python train.py --num_hidden_layers=13 --norm="layernorm" --parallel_block=false --init_std_down=0.00496 --lr_mult_down=1.5 --beta1=0.9 --max_seq_len=128 --max_steps=13941
MLP neurons of a small language model. Each row is named by its layer, matrix (up: input weights) and neuron, and shows model dimensions 0-159. Each number is 500 + 40 x the weight over its row's rms, rounded and kept within 0 to 999. Numbers have three digits each.
Before each neuron's rows, "fires on" lists the tokens most often at its 100 highest values on Wikipedia text that the model never trained on.

fires on: "ly", "li", "light", "al", "art", "Personal"
L4.up98:448477474517528439501506447445526496495507503464503461507480492500538557491511487500490539464463508547456432504422507455475466451557495586561513563485555500479530581573447487438451493470437474566479549526387481488499489486527526533488509572466539465579455507579540463541483551492414427458520505519496465513487583488501513614464530555446490478520515558460536496504493479506490513459471450448568504495458449451527464517503564515538548477498555527426554484488546510522510514512537482

fires on: "l", "ol", "st", "o", "ent", "re"
L8.up207:430482434480492451457508454515490456451471480477545488464465489519548461512532520467492465448540512466556488493516524448488518507513537521492541543479534453502510484457524547499527520551592556562507501484510562496468595475451503466542448532486430445495472486475557530476459524553559453448550492566464478522457446451465528537535599464533491525480467506481467478486459512601521531559519529557507504488455466593508460494522624498549414451476447531498494472490507456577476453499448546

fires on: "ic", "ch", "a", "ce", " by", "ography"
L3.up146:494514539487510527458466551465526536510471451478557505523472501529563413477504393478511465472442474447504475543511541542499574465487485522510507501481495473470586482451461517526503441551468540514516459571547475466489476456501546509569510465483486460460466467477523518509542572505526477521487519486511512535518482523510395490391442620483486540479510553504522520511454488552467568464490408506523480493532541539488473507549396596495506438453506576488471529523450490499565516514573482

fires on: "w", "go", " Ho", "wood", " of"
L4.up212:475543516493515501480449455536507466464538533543577494556486577548499512511469546514407526484459461512554529397513461491521585492442544518492446534406541489506527474467541427567462455431513561510522462482487462542506464565512510447494485524517489405389528504484519510456467523565521511526490474518541498537495435558489491479533499478461536552478567544478477446538529457508475515509542549593534474491502575495426516532545526500513464464425495480501480441498508470523515538494452434

fires on: "s", " |", "ver", ":", "v", "c"
L8.up41:524536541519500493528512510464446503490517584486521539469530524480502514492502469529543487463563415497480464434491518523499457509455531530520452503471551535472473487469485494519492469517557489481458438503520521540483455444475553471467495452442502589445596480531459448486556481518498485594531511509547584401520535498573493465468519526459513512529451575460493418500496465575462489473497535523491501518510495525458483545529466461546565586489520501473380554567407533559463488485514435

fires on: "mp", "th", "gu", "c", "ip", "s"
L9.up359:532570510484487492508548519512438505495473444487555521474445520465519504486558521529594495450587556571551480497527490461465484503451519452595518493550445456435470438551507481470569479491528541470473492466484519488443429488484536490564502466469464525516555426476499446511510506504568523498455511488549481487486574515467507557544498497522425501517461510473460458472395608464565470549477497502575470502488485501494441540507500563439452506486489527541467469535471614492488541492450492

fires on: "a", "o", "in", "ly", "ine", "ure"
L3.up498:496580477498536454504512548554445418503525470429573546491566504515480511438587539551503496513456478437541481429416483488491523531564505527557487366455481473495442527520486468434500537490605521504454503486533514494525473464503540483478513560517425491534552482503546504464536489485504487481483510459519469511453443527564479479478525481521464572472526552466457478485519491532443540479541456554484439542567518507519534482541538544499433519505568528430543530522460470439480502526521434

fires on: "re", "ar", "u", " is", "di"
L8.up400:466543480505511487458497441432485509475484507498477532566490481485560529506563493500519452420476566519474506421476461624517441454529554466452476441542506494602493451457525528512509463465529512564535510514548562498432467489540412501491528499450519499540451446494548441489532473528470492511493487578549470487491529567518518483465504524474416452511464599516431461525445517495551513514464507522460517495490499487464503483490514502463560567506507573423498458516514572518587426519521524

fires on: "-", " =", "ed", "or", "mi"
L2.up352:494524485565547530486515527515539447519525482528466458410498529476488477517577501533450475496389454475513439509513520483553526521480557477509581460565439482544531536492526477561553409412506451541563487459538510496488452534507518528464481530523467466519473445443478547536529510473521458531541468470486464509508492509567531393516506541521442485528503470491494540490495519544457502504509593503541439502443426544424540475437565527502491518473483392459447529552478514514534521523537446

fires on: "po", "ist", "the", "f", "al", " se"
L8.up67:546491505532445527556491492523441540546486405496436430523521507506496524486578540489527489487527410506463513636485448523517453502516474495520560513444528519470464540512495461468559507561418471537428530448459519510484558508496474561519522477516570493431496487535454432497475496475445534543493433485525517517447484558471502520481510566485443519474500543523451477469410501537451501509558514489546439511489552469579509507469481496540470420566551536534504428529533507449563485464488490

fires on: "ver", "$", " short", " long", "low", "7"
L2.up37:555559507509483480480513492499486521425475510476586488486485475545442580470508540506526456481449525538483454497544535511497499434461471544460543519497596545490478520525454521508458484508550508500442568500409447430522503483489569505513459389489485517492558479455576423464489545463497495508442581546485512431551540459489466503486517516518514516507538452454564468581522451525482553469474437497564499493448523439536509529557541473554514528448485487526534504444579421519492477548547483

fires on: "ing", " an", "e", "W", "les", "ation"
L4.up36:458496486567566413499543511466594411475456540488449500513463429509509517529501545535516467484518491559459504450513504499477476500445527445517537565484501579483330475522455499427470484412491540521480498517539526514535487532480460549505486553525460487499517509508481560551483530568462454503486557494508490534484498490545535481535517509415554490495524509531460500432412535479490477580466507531520419448524566518516484499450496529473545501533542533521441462523468539553440534500499475

fires on: "After", "ar", "le", "vi", "end", "ab"
L9.up6:496520544468517535512498576564446487482514441493537561501516520432471479535493517528553395466516607562496581468475504545570470475480502529461475434453564471507447543486579548431450534473467485489480482541495549490478455543521521528504532419452488541403567484529480518562461489490455421486504493533547565534439533520513553465532514551435479530511451528473500511470531455488484553507459517524504473484499522528518502472437428494514575500486529538434445435495518484524445472545523501

fires on: "b", "and", "ab", "ar", "i"
L9.up27:476378474531490452566542548458522432522495476476547525536518510446498515521475520375450493464540514567490545472458521521594474517516477491498472537417515428505552522518550527447560566534541517456483432552473486453517507529467496454465518506510553567474418487534434442524496453483438476471552449522457519527466558541496538572533527444538497517495511484477615461495504460422507535490534474518468505492470575463503516476503502495474523500551547501500502484475492574553482488471490472

fires on: "in", "ult", "ine", "an", "man", "ent"
L2.up258:528488500482482456482421532494528520475479507478519516463553476479487520514531509465518515579489454461529407517527489574498559537520498447550501493419515496556490516487502516481510450497498449508561501506541389439539507513496485540503454540526403486520582473499554512475580505486551502516483529511469477396447550495519427502491478472474428557517509562473505484504533463464486551474482533572511547564526476445570441430617545509426522539463505501537543485471517469436514474480517577

fires on: "er", "at", "u", "e", "am", "i"
L9.up261:465482533487430524505507497463568441501525441449607486521468506410451542552474564480472432472503505416447415478531543499444492500503461553567476502503538531512439536467531495529482509476573536536528566458507484466493426502446511521498524494514500531548462527480531441577459519542541466449485522429488462435485476492483469534508512485454485439480522500469599547539505500507536514547511487464512530544532516534550558543458456557462532466459511537501531451554468563519520461579512417

fires on: " su", " in", " ex", " pro", "w", "b"
L9.up504:492474596468491498506541492475465480481476570491500527503510490584573517550490481464531500435486522520471519520535552515476469508460502410442432546463530512490444498490484551540483408513474525515512497513531539442565481480566485453499495564406526477588442460510504471475522532495570572409500535522513426561476550535548536451461481504531561541488483512461487497509460453524530428504534517429488511531473525560461515466534499500452532496397488582541517469441492533568459515482451512

fires on: " re", "b", "or"
L8.up302:503457508466474474526496475540459508486488542509564497464474542602594551542509443471490513493470445476459546527528466528448525484467487493521503508491563523473512406535412528516556479534588540534504485512434553494487508454523489434451509496463506513464438488445520495542573500512516523467447495488429445610485556507442516528466509504521469537547535479486528549451520503443472511414440533532463516483457569484504494451482378516566582492507532535528486500524530504493421519512557480

fires on: "op", "t", "est", "ar", "r", "ot"
L3.up45:511488440498482473500497547459566482489473504541498466493494452555526487488498438573446489480511540446487526483504562580522472535528551465491460542513458486487551481441526517510509486550535495518540506512417502496496547496519542528479475486463514485501572438527512535453471429509512426471504454528457446506554485539476589529540465477480454536507475470586457482458581438518469437527518480472495605516429439550507412515482454551470543523537498564537544495455463542385473434569520521

fires on: "ed", ".", "s", "d", "l", "k"
L3.up315:532454511494446466473486579470483476461468513501572553472557496502546520482477459536555547482484529466435539492472519498446423452498541553571545515559469514547480574528528471502485495483508443486522559430516518558589496496563439475479511500558530478526544513465516482597431487462541401516471551422449478485469514486513492489553536554492534545513449523506490567502496440487483455571472503511519521512535444522548449564442443520475443533468392484492449463516537474511454463524502498

fires on: "it", "ice", "und", "tern"
L2.up14:511475485547465504477530531544546457513545530459499507472473541521467581569468577465497454441481465463483520571418482539503482504503490470504447489529500525517488440517479482493511472488502473565409525459434472454539524517518553517522484530480551546543461516483504478508533503476510448480508526474453482576541488472485537498534514470527546532547595466498556485496427465494520458630505587524519392445478459485507468404436509423529485488446514530521461523462528517511586573440488523

fires on: ":", "us", "ive", " feature", " d", " st"
L5.up111:470512513503495526511529539505574485474474478492460542517509479567471443427553562509560601530513399429537439481476562469456516463497385426555525492479475538422476479478438517606497457524529525573539450560447549499553524485488484503456485497517523423455524495512475478504484581464457483460482527483505552501454516431525539540464492514567487500497483570475519539500523511493481468568556462515493484496433536490546496462516534482498506540470455514520508499442513466487442591455516485

fires on: "ci", "ing", "pen", "vi"
L5.up171:526410544520556462495536497479479532550476430458452498503447478486531529458465540515487489562517493569483544498520481470488463527461431471477543483571481499457533520539580560554492478415563518378527485529479496505542507502453570562467477481505515527494535460484463552509482443547479505570455473533524554512450541510572519501494574473586449527491466505463433503519499450504495555475495497471500437424467500534467464457566551477432533432540580498495470570504492500471452551518507474

fires on: "or", "ul", "il", "el", "ci"
L5.up21:509610432537495560405510511460441495516484533453500436582503477528529424471605476514544488574445507454465511524513507496514499539474489462508492449502474523472492480496549457545541470497489493573494493513423487435479467507497440477442530470473596492430505497549490490445474506527475500506536553528572541455437506493530450469502546510449497519417513536460466539464537521501476518507442486571474509550482526591462553531475539552565520528487449506525484496513501494536587510572488445

fires on: "e", ";", "is", "unt"
L4.up47:504546478534542519449456549480517499439495519499542532431501578513553470504497481500484401536525480447485482484500482485462543473527485406551513429541487453535483521458492476492470497505454520553512442451556459502494495456507598561489480421502434455513499477504532569515513535532441532528495523503555579453580478474548477542548457475567522553485536559450557563483468462536548510469482594496444478525516494511606476460472523476437505472410513520511503456513544498532448487441534492

fires on: " of", ":", "s", " for", "lect", "ach"
L8.up42:456420492520492467547530441531496517500542573456485430457479463530559442540492487606482509521468522527462527489467540460481507543465555482565509553527513540535473466456421514461459513564525538488526515521476465529472493560512502493482454454467496570458523495534501536454509517574551509532448528547501505468495503552487482430476552412500590518551514482503476517521505524532451503447555638457457543499502509432476436514473446441533523491506520417514426493453443512471533521495498567

fires on: " P", "d", "ion", "a", "op"
L5.up499:468431455494444575433501582556498507525496467560539494497552455443445509550495463544472504458530497436558504456498456503512444454514492488551499477456482466554538508412476494487546476508478531471510550450467425572509446520465563514474520523496499464476505495565593484531462550496411526546477540497516490459536403549436549453493407507480512522498518559533526463517508475439490492534473533523600545488531488462553573505490578463531487502523465440558524492520506515474523454537524506

fires on: "man", " Al", " a", "tic", " not"
L5.up192:435496433497534565504565540536436497444530507464466598492508480402473558481486541426521497482522478501481459537549500553471559498536539568473477528535457515480491482558505535548502482478439518580506560523496429484484473502464442527536483452514469532526492473427447479475482503469529520500506481437412581561521442521483459602427437518471457483472506488446511521443459491463506509424452467532580509521533543527479457495567546542537538516507529517532486488440474494530524527561526482

fires on: "ve", "us", "age", "ar", " May"
L2.up134:437453444521506456520519513498471499482522433469485555544513526454506525539486445471531497516451449487586572536577480578535517544573494486424524517505483445414510511470523494461484543447438527466571505538547536491507454498495500549459517483451505492492533541509447585476534429395447473474512584518533466468527538463522511532503460558516425526527469511510455554525534511539530510442540406478582517501461526529465504544537548498451455503519512445498550456473511470543515484413478484

fires on: "or", " m", "m", "ham", "^{2}"
L2.up408:469555561545554575551494481498495459480484476505439472552505487446503519508532519468548530533494487456453510466505488603441501457450472469498596431492542495512452475491531553503480465529562518502521472480428506496510509478614536417487452442433470514529509485532521520487404499544491497526484527503479518511453586461397496513488501550515578532539541526497512531478429542464467450554487516475413444516559428534485506505522477495535509479487502531505562505526517465539465423424542465

fires on: "ed", "or", "und", "i", "'", "red"
L8.up409:458475536553474499566497515521498443499470501496474476524514503500489469470484444466451431479486540547509547504565515463534547451562497462514536488500503535453483492485507485523553522500461437467557533460474571391494573510514473533482462435473509579493509493481531459514524530499439459554476531531501526427422464530520589550492476497467534509462497496567513437529495431417471547549502551538535471420524540537416479497513578512479572459478460579405521491541469534519484519563561478

fires on: "al", "ven", " as", "po", "n", "ight"
L3.up33:431523538533536506458521491421550474580455548514427550525534457537507564542432478522452549486496498570472550499503439533566454442532563555512470543434474498498466500512443481558507517468459534493497508513513491549575526443442521498439565504479573526520501398460541428461476505455454462580510525511539523473502500573494483521452536484482567501541473497464495505477522483464464449487530512546478502496494540432511565505422437525489530444501446495493475515555492445502466578478549459

fires on: "u", "un", "er", "re", "'", "r"
L4.up88:434496537549480473504462521558458529497495513529457496478482533458412503534494527472541483418447503494520504482545512516473516485542529522509504472447484517453447436484506454477593503463488540513463482507558506455509508442532459515545554470505519539567469440479443447585557570481589512535422540456439518487540483444444517579452515500449516522499541452428561513599569475536505497494451451486595535560546497553473481512425531534465498564481532498540478518511482441528498515471476495

fires on: "ch", "g", "r", "in"
L8.up180:510455494523536511408532521529533483534530516487497496570485509536458493538451446432451457461460510486488543510476521523537460419509570475514507455498483475530461512557564433503529503525488493536548569484442524457501416479444484533529498509454564557529500466488495521491444429515447520530494481463497492486447529521470455516513427458426564592605526486509490426472508431498521503455506593498442527499527553570519539465465445510487547517455513570454512552530520467559503519540588476

fires on: "s", " W", "w", "ing", "es", " 1"
L8.up426:485467514558552497426507500461434503471547521452545498483442427582510440542433483466481469450518497499498524529530488573586449586484530445432538498489528538510532483504457489492527455525478489491435493538455498461523530452416482546479472537427436497495526481518458505481522465504503491549522492479542509514496554565498544513515498466488525486484503510484517479465550548517536538428562473525471497367555529556553516514518557458530523464579404461518447510531548471589456525544525533

fires on: ".", " after", "-", "re", "the", "mp"
L9.up9:496586472504454485510427472480532512413476456521512473424544512533524567532480536545493504436537515489564499519465525511429477480476487521507519527504561443550475472462511555486473465599541503521470504498422518545520504513526489468580549404539425562456465605463461505559538533434474431493470463514519498475438550493496542507483415513509562520480502481529547432523483532555482491514480503465523529486428450569522484552550479528508436541544516488496480513422571482493489474509543486

fires on: "th", "ly", "'", "ally", " to"
L8.up342:512508497441503505503546527507496550557447511482511496493488449494425430563513368520526548460464523550495517483523522533554541506483478512510560486486507464475484465493497465527489400448519497574467463458527487465573460606490572558506520512485477523613481514462526487498469492553433509490482556528565505558478509553514495523494457434494589473499426488517491468500533445503468548486474499566524460512503587539408471438467519514466493499430470441475486500485451512568546469540481496

fires on: ":", "mp", "ed", "N", " after", "ough"
L9.up489:515502516508477456488521437501493520506457559447594457471527557450539534485588590531451534516518515453504495543560500537448486498469503482532507467526485498511454491463476544496495511517479526481510527562408470532457419554479491521493462475546475486451437472545493528525565549496440514531469488440459479449514564498434587498448505456517445549512535479597439491497435513496466477508544571456650520521490460508491414485479504591495465490503492497492520500521493558490506541507446527

fires on: "al", "l", "il", "ence", "ography", "li"
L9.up51:608464472527488428454508426549413480557472515535525521459520537544443488486459440542504520490523592474519486532578526451476528513527481554511500450539531486527502472488544532486475460488488535519515502515476525479482498529470479478491462445531556505570514485519497507576522494453491407478467495515504522475424501508475481572534534446451442483504575570529490463567486496560482500488451557488455411465517479603528489455480562484506509435557449525484434532416504521511438566513503452

fires on: "'", " as", " an", " of", " over"
L9.up34:464513500556509485508469458533549473523478479528479555521511549501443425503500442570435494472496483469475524505580510489469544450521485495520493491557557479455449465530455427487502475501564502468493428446427521507476491504476500516488517456567441528506448585480468570519518482556460540517449472554484520442489608540470513528521500550467450511497443463555556508531388567498568540468506573520517519451494604535451510492559504552483521540451497537468528513441434544479473517446476504

fires on: "st", "il", "ak", "ad", "h", "or"
L4.up76:517550556543525499450508517513519516522433500555534490473545487575465486499508539463468470372495457498429514418483507509467485461497545532532506448505533513550518501486480503532564515493505554449548555525575494549564443466459463507535423509446487463481438476521527476583485500500495443529528437523455463509455533555476531387543560523532518532601504510542493501467527564467546483445515536565497435448427460528512485490544435435505524558453485491523483522516435499495474525483513465

fires on: "ed", "d", "il", "ra", "-"
L9.up368:440574543434507418561524525458425559498503546480454462495578507566508444501484532493543533453503519444505479427545540508503466463502490544535566520575522495527529460533473534479515542524464510542492399520547454515481556514462517452499522549541521482512532481465503538422484453448525474453480590519489478536511531536602424454516525454502516522455543567427521457491485558442500517431483506483497480482510497498532410464472499534510551494491454482494426543547424487518501494535471456

fires on: "ar", "at", "ad", "r", "z"
L4.up452:525522513533559540509531489536473444542477537456600421487567458512545505498451489568529517511440530453438523453486530533541446481507567469471443541486470450440545480526424569512521553482464507484502488458543401437544526545507435522424532503523536513434526437447524529551470527495529422546541479476495434499537459508512525464480511483446492468546495473469442526499490469464546545532558543522457597533514515516468510516460526428502550486513490520536433466510530486406501523520462525

fires on: ":", ",", "s", "is", " that"
L9.up191:423483504455415491500511483512522490495470468510527475491463513535465488537547568513485497491488441515489536487454512417496483513504452508502495495527503531527564501476468555511426561473504525427522508470482473538458524594520500546529565461536578464563547458464472459484536608475498541500449585480470558398480533488417564508469477426546452516479553510530566494492481487470486504490479511527455464453499511491522585554466457413492531576532485528492522568531540439578448490479512466

fires on: "ation", "le", " married", "tion", "les"
L3.up392:513420519509457450472491561437490492525434553527484465554473478457565522546474434552452460450478478481480546543523572512470527513461476485503465490450522508486506501519459478517503446497467494461517523537532464469538538474531439551473592466571505550484594516548540539540487549464543511462518566469481491477489509396526524480476517556411499505495503434500485485438529444456508497556449545530512534424474475510581482578494492480529489501587558431503451481416516526550524564524489481

fires on: "a"
L3.up206:456523421473506536495529608524480528482462485508556572477549469479467464474484509494519516427490501454483461487526536533454567452470451563570509466510519493543484488483436597561475558492474558550493553448477499487479515444533432489546515547453551446535519545458525483575518527459444496476475543547527475547489486517393451515442469486412459529468527508484503520515495528595479527529487447520547507512552435482569554496546484511489497439519513468508450476412468471506537523545518456

fires on: "m", "c", "1", "ch", "12", "s"
L5.up208:498415508455470495534503472527519556430550442511476448503457486614477475478459581504383485516508441514542497560512457465481517481466450501506594609530506482509510528575525474510505510502562526479478547467445460475501499484525488546470451491552539468475491530591452520553446523508465490479519500568513496480516516460467476582502434559511469467542518572551470424496424494521505535438461491460482457440497501529503480505596488482523512531541559512476540456472513488467521508474560520

fires on: " re", " fa", "ta", "re", " h", "n"
L9.up335:477476506386499507545516494476488476505514481513527476569469532524531504443485547537491410501556526456493551535568505497466544462579526493515550564463512509453464486520457491478527546480595497507473507533499469554549532455498454520479494483465486523495520520486568546548504470490500472474568459521425650496462526496468491523525504509536547453553522515450509589430583467474505452463447507479512545484461472469465561512504433439482480437478454506545422528467501415419487513506496523

fires on: "ic", "le", "ing", "les", "rt", "ers"
L3.up376:464430499533555493506496507491502416523454429458526550492469537567512477508578480573558477544458565530480426479488428536561470479404515523504523515408556474463465523488522521469465552452502513486526521556467516501532480464519527528402532535544442501457597529537488490499578557460497447503506551529504519489584484488520468515489524499527457416548527465565523474464510545504510578443528443483534476459471507494531516533454508504548456489532547483514433498468493456427510476534440506

fires on: "st", "il", "and", "con"
L4.up451:459472447514527493546545530494561462471504564549483476451559624489494532510543590503525518465497514472485488521472500487430470459487513430548507512552458538580441505526548543497554492585458498488451505533530436507493517503498493512398535468495481465420395464550529502554516490538544506530536525576435467452459510423522531431556497497454538447493545530500527426519550536441537517454494483496479527506460512490473492466479457468515522461509491522449440522556502439566495550483519526

fires on: "'", "s", "a", "\"", "e", "E"
L5.up310:502439466549447531502514527457423506491465479436580502497559438506454467528555526534514468422526471521475539492583445486463503528482490466458573448498505509447502502548511585418563534467520505532496453506512500549491483557536494520520464481508550496581433520455428458457465474477449556542514437493471517476503508466507507498502484450529467490494560510512501461568527545519453541495573545518400479501509588555427565527507480449484544448544578515505486515534515547489411486537478517

fires on: "va", "son", "or", " that", "li"
L4.up179:514513533524462585514460485564499496431508527439554468463532445533497507525459524398506520437448472495500510534517427530505502508513465447539512488468492492543588475585535528426486457487404512506482532482445534474523466603540484498551544526502463447532463493480541497572519488434428552489532485460507509463504539489443516554506478587466472458456500498485541522426521498469516512572470522504526571453513530480528487461426490511580529482577522530484450485487480477443522469593538518

fires on: "ot", "ip", "om", "er", "ach", "ol"
L5.up399:496549486480480469554535506492497506504559479476492518424559509475550459446498588445512488541442444446473449456473499442479569510513481530445480548446552537518447488491519547484609508504490465531455500480500528550455443504528524571473486521540553482433514479441422497525515425548538508535558524471533529410495489472474551470497554467436485526473531551515551571493563468620462490453440536497461527542539489488531506565516542559489531477512438499496515533503477431525501481474439468

fires on: " pro", " Re", "if", " An", "'", "ion"
L5.up158:539518508489495474549495482515538483463452484583522519446513501491418485530517508596522478511477518474468388456526501408477509479425530554528485476494590507439394524484522473531529425511493548495487495430487501543484467494468536418477490501449463556538465471525456491524486559491531511493488523489569468457464505482469482508571476537501471556492465507543432472509499518524588579548514553484497500456487588481438455452519584493493489543516551519563481510517452467544485581532555459

fires on: "y", "i", "e", "er", ";", "s"
L9.up280:474498578587474477527446515478504431478554521439592510486532545495488527498466532495513494463454508517504475519469448476482512525499495372569497512421480534519550498539515553453494560478471421529578452543488505521446562504411529475462366486444480529469467515499526503531500460536538422510477505513541527515528516488518471548488472531534506540487507592478499499520496424531410533502466501555504481490527505526498465538502464522417431461477516513484523505531513542486553547495585446

fires on: "s", ".", "b", "th"
L4.up159:472532509528470521522553542461533493514450537485582509458488484483488483471404499466495521465499477512445542600495480576529542500496501448626562497488507508592520528433478512472492384461493497490522536531477510467500594515561481550463591451524489531607514481496543469492500510494514499466510558511440532498487486489480508545441487512494474552477434480515514490483455492525419504480534465467569505573519509458453490535439490510508409498478446470452470476431544470471585495495514506

fires on: " a", ",", "e", "s"
L9.up375:464421475471491589486519463508495552573508489546545518418456423463482429552468546409519472421445534478474533481467528514532524433483454520547501564494437555442548485432509569523543519434439469531471486482458528473467516493507489536488502524422467550458539534511444537542460571541491502543541513494420500499495587520464534548505494479554454455456574465497508513504483497497539465484573504498445566461518559509548532545469502505478550504498415501522519526485554504484527486486539504

fires on: " ", "li", "gi", "al", "point"
L9.up224:399587495544548441478510478473552498543501593497523498472505470551494517488488450492454518500525485485501577494506455583494454446459563551446486507470510497487450487522509510537476447466513459545474521511528506521432566448514599476581510514484511442524454501567541565483527495555465485440519460460483557518451499567560520523423544501463511485535497581494433514531501441494442517512479511496550425554527415507490513453560513546494523525543459579452422497501498486455526515501485464

fires on: "ing", " on", " under", " out", "der"
L8.up60:540527516497438482503542524498517492464454468450513451520488569529543523516523550480546508479564553507397530491512534528508510521486484438505582475504536483516513462452440591500542571492471493455512555521452475535563491485517538531480486525432558466482473485522525506445524481607519486501530572543530463451511479501504458445462588495469449544462402484535492493495447491466527416433521529470493506445456484450498562498461491530449510444460568579497406572505497459537527526467456486

fires on: "s", "ia", "x", "ies", "ina", "c"
L3.up449:494550448530517511533470441500573438470521443491511565469454499550485488511464506473559440531505463492438507498532427484569530514471485459481535519474459467557452503521508528491481463462510515489517549413509492501485528442498524521518504576498519490519555511525524453500487511508525521517523473478541501446469563481469558509515435503488443524512595476510514417453409460542519567444467479431553414501585540526446483548466539483464489417571534479569493542495482593484444588493497552

fires on: "ic", "---|---|---|---|", "round", "ing", "le", " lead"
L4.up386:497494476543492450523524508537492541527575468412514547508473529463465500450559470481483514494449584518425582456509449585468479523425448496468471500510525448452469526462478560506429473519469499482443476460544490495497474534579531475493515497535457458465544524513522502457501490543498440448447531514556488525562498527553520547522475470547501440479439532562475503527425521489470573466469525467512462503448478465477584539497524415485508497557493493548454544563530485524427540585591479

fires on: "20", ":", "ri", " 19", "–19"
L9.up166:473550428476404569542468509421480515486530563506530442480479544473573560557527469425515499529510475537474558523457441544520557487448536463496539479516430448458544491549480518503542471523509496501478462485439496539479522502524472497493543474520537443484519518522467498502529400500501523544594552474554434420424457451524481500430503474528520494549547557460511475542467529505534490538513499500536552489517484568483584527483484498494520480495527519487435461521616469415471484528555474

fires on: " a", " A", "il"
L9.up20:494487498465487526405553520508491493521459477471449498510483523495469521524505590441449479503431436432496516517564500472553586576457529505472455460490522478472551496602562529502431427535501481564537544532427535524493498463535444456531562475548548462569532467484533469471554464508510473472451522449436510552444505500527418521463554496513527456455545541539474555538472457492543490540493463523501449497494477563445530521508571483477482480518469471511447559513521479532470547541558427

fires on: ":", "it", "tern", "i", " found"
L2.up301:471445521599476545506485578489494508475491493464473505492521535558574550472488555487494420591506466501481418554506464528553525532477524440455481549512507555485468465489489520488538494550543544533414476465504482482455511335505511565520451438455537508472519517403512436524574519523495539513512452491466464501559545518518445457471488458474491508572481471557528515427411489481516539552541562506434496510499473547457535537475467489529522501479470519466504551448506491487511488504517512

fires on: "he", "-", "b", "mb", "pe", "way"
L4.up141:552570473569460495547455606547510436482542469491515532496528559496506468484488408484498498450480468507506519567573535490479493515524522471512524549477586474510560536463464520500512460505474449514459497476449474546525508531508508485520497404540470488520418461478505480519514550489564511470459476500431477543479567434467451555567479453517550589506604476549472528471447564421494521474452499562496454497429529504507464453541501503463442555495514497522527508423484539520433543467490483

fires on: "ur", "'", "il", "cu", "al", "lic"
L8.up331:564477453520529487506504541544471523530520459551500531530481478591513483531501519504526583434491450487476475500466423476463510469480481476462439505432476451490472462552507527472572460564519450595503524567483493479497545495442487473475515512396514427533531549454488510537580452574442396550442533484478524537528477472547464498484521508522532495423528591505488554493464544503526481535429492532506465444511463507501541435498505497531429532482464495476484570478537512536579547547523483

fires on: " d", "'", "’"
L2.up241:467527447507435499537512533484586497445474486530482524474537485521455515522505534550535496475490453508548470375514548513468539532489526422419532460446468498463417533482531485487505462517512509523490508480488545513449445471501506529510499426520543498515456466537517422500506580485428588500511559474501449526501561510464514560553469496502548456522501541556457455530522437554507465490511538574469512470477535555453407526528572413480564512544583471493466477461464455469515564540525511

fires on: "es", "vi", "va", "s", "ide", "ing"
L3.up491:484484509531504487517453495508427437500481510517523485459474446500577512576461546497522433475511508428511502458513448533529483507420554446424526483542436521537524430508518457528521454479421556431428448542519510528557460497497503573391522506528558501560530466522482508506444523464494499590421436481518476481506529562540624538484527556532473504489496425466512502467547527444560533446493505519540492488517428527513509507490508455518555548534517523526515503558512447481488498533486543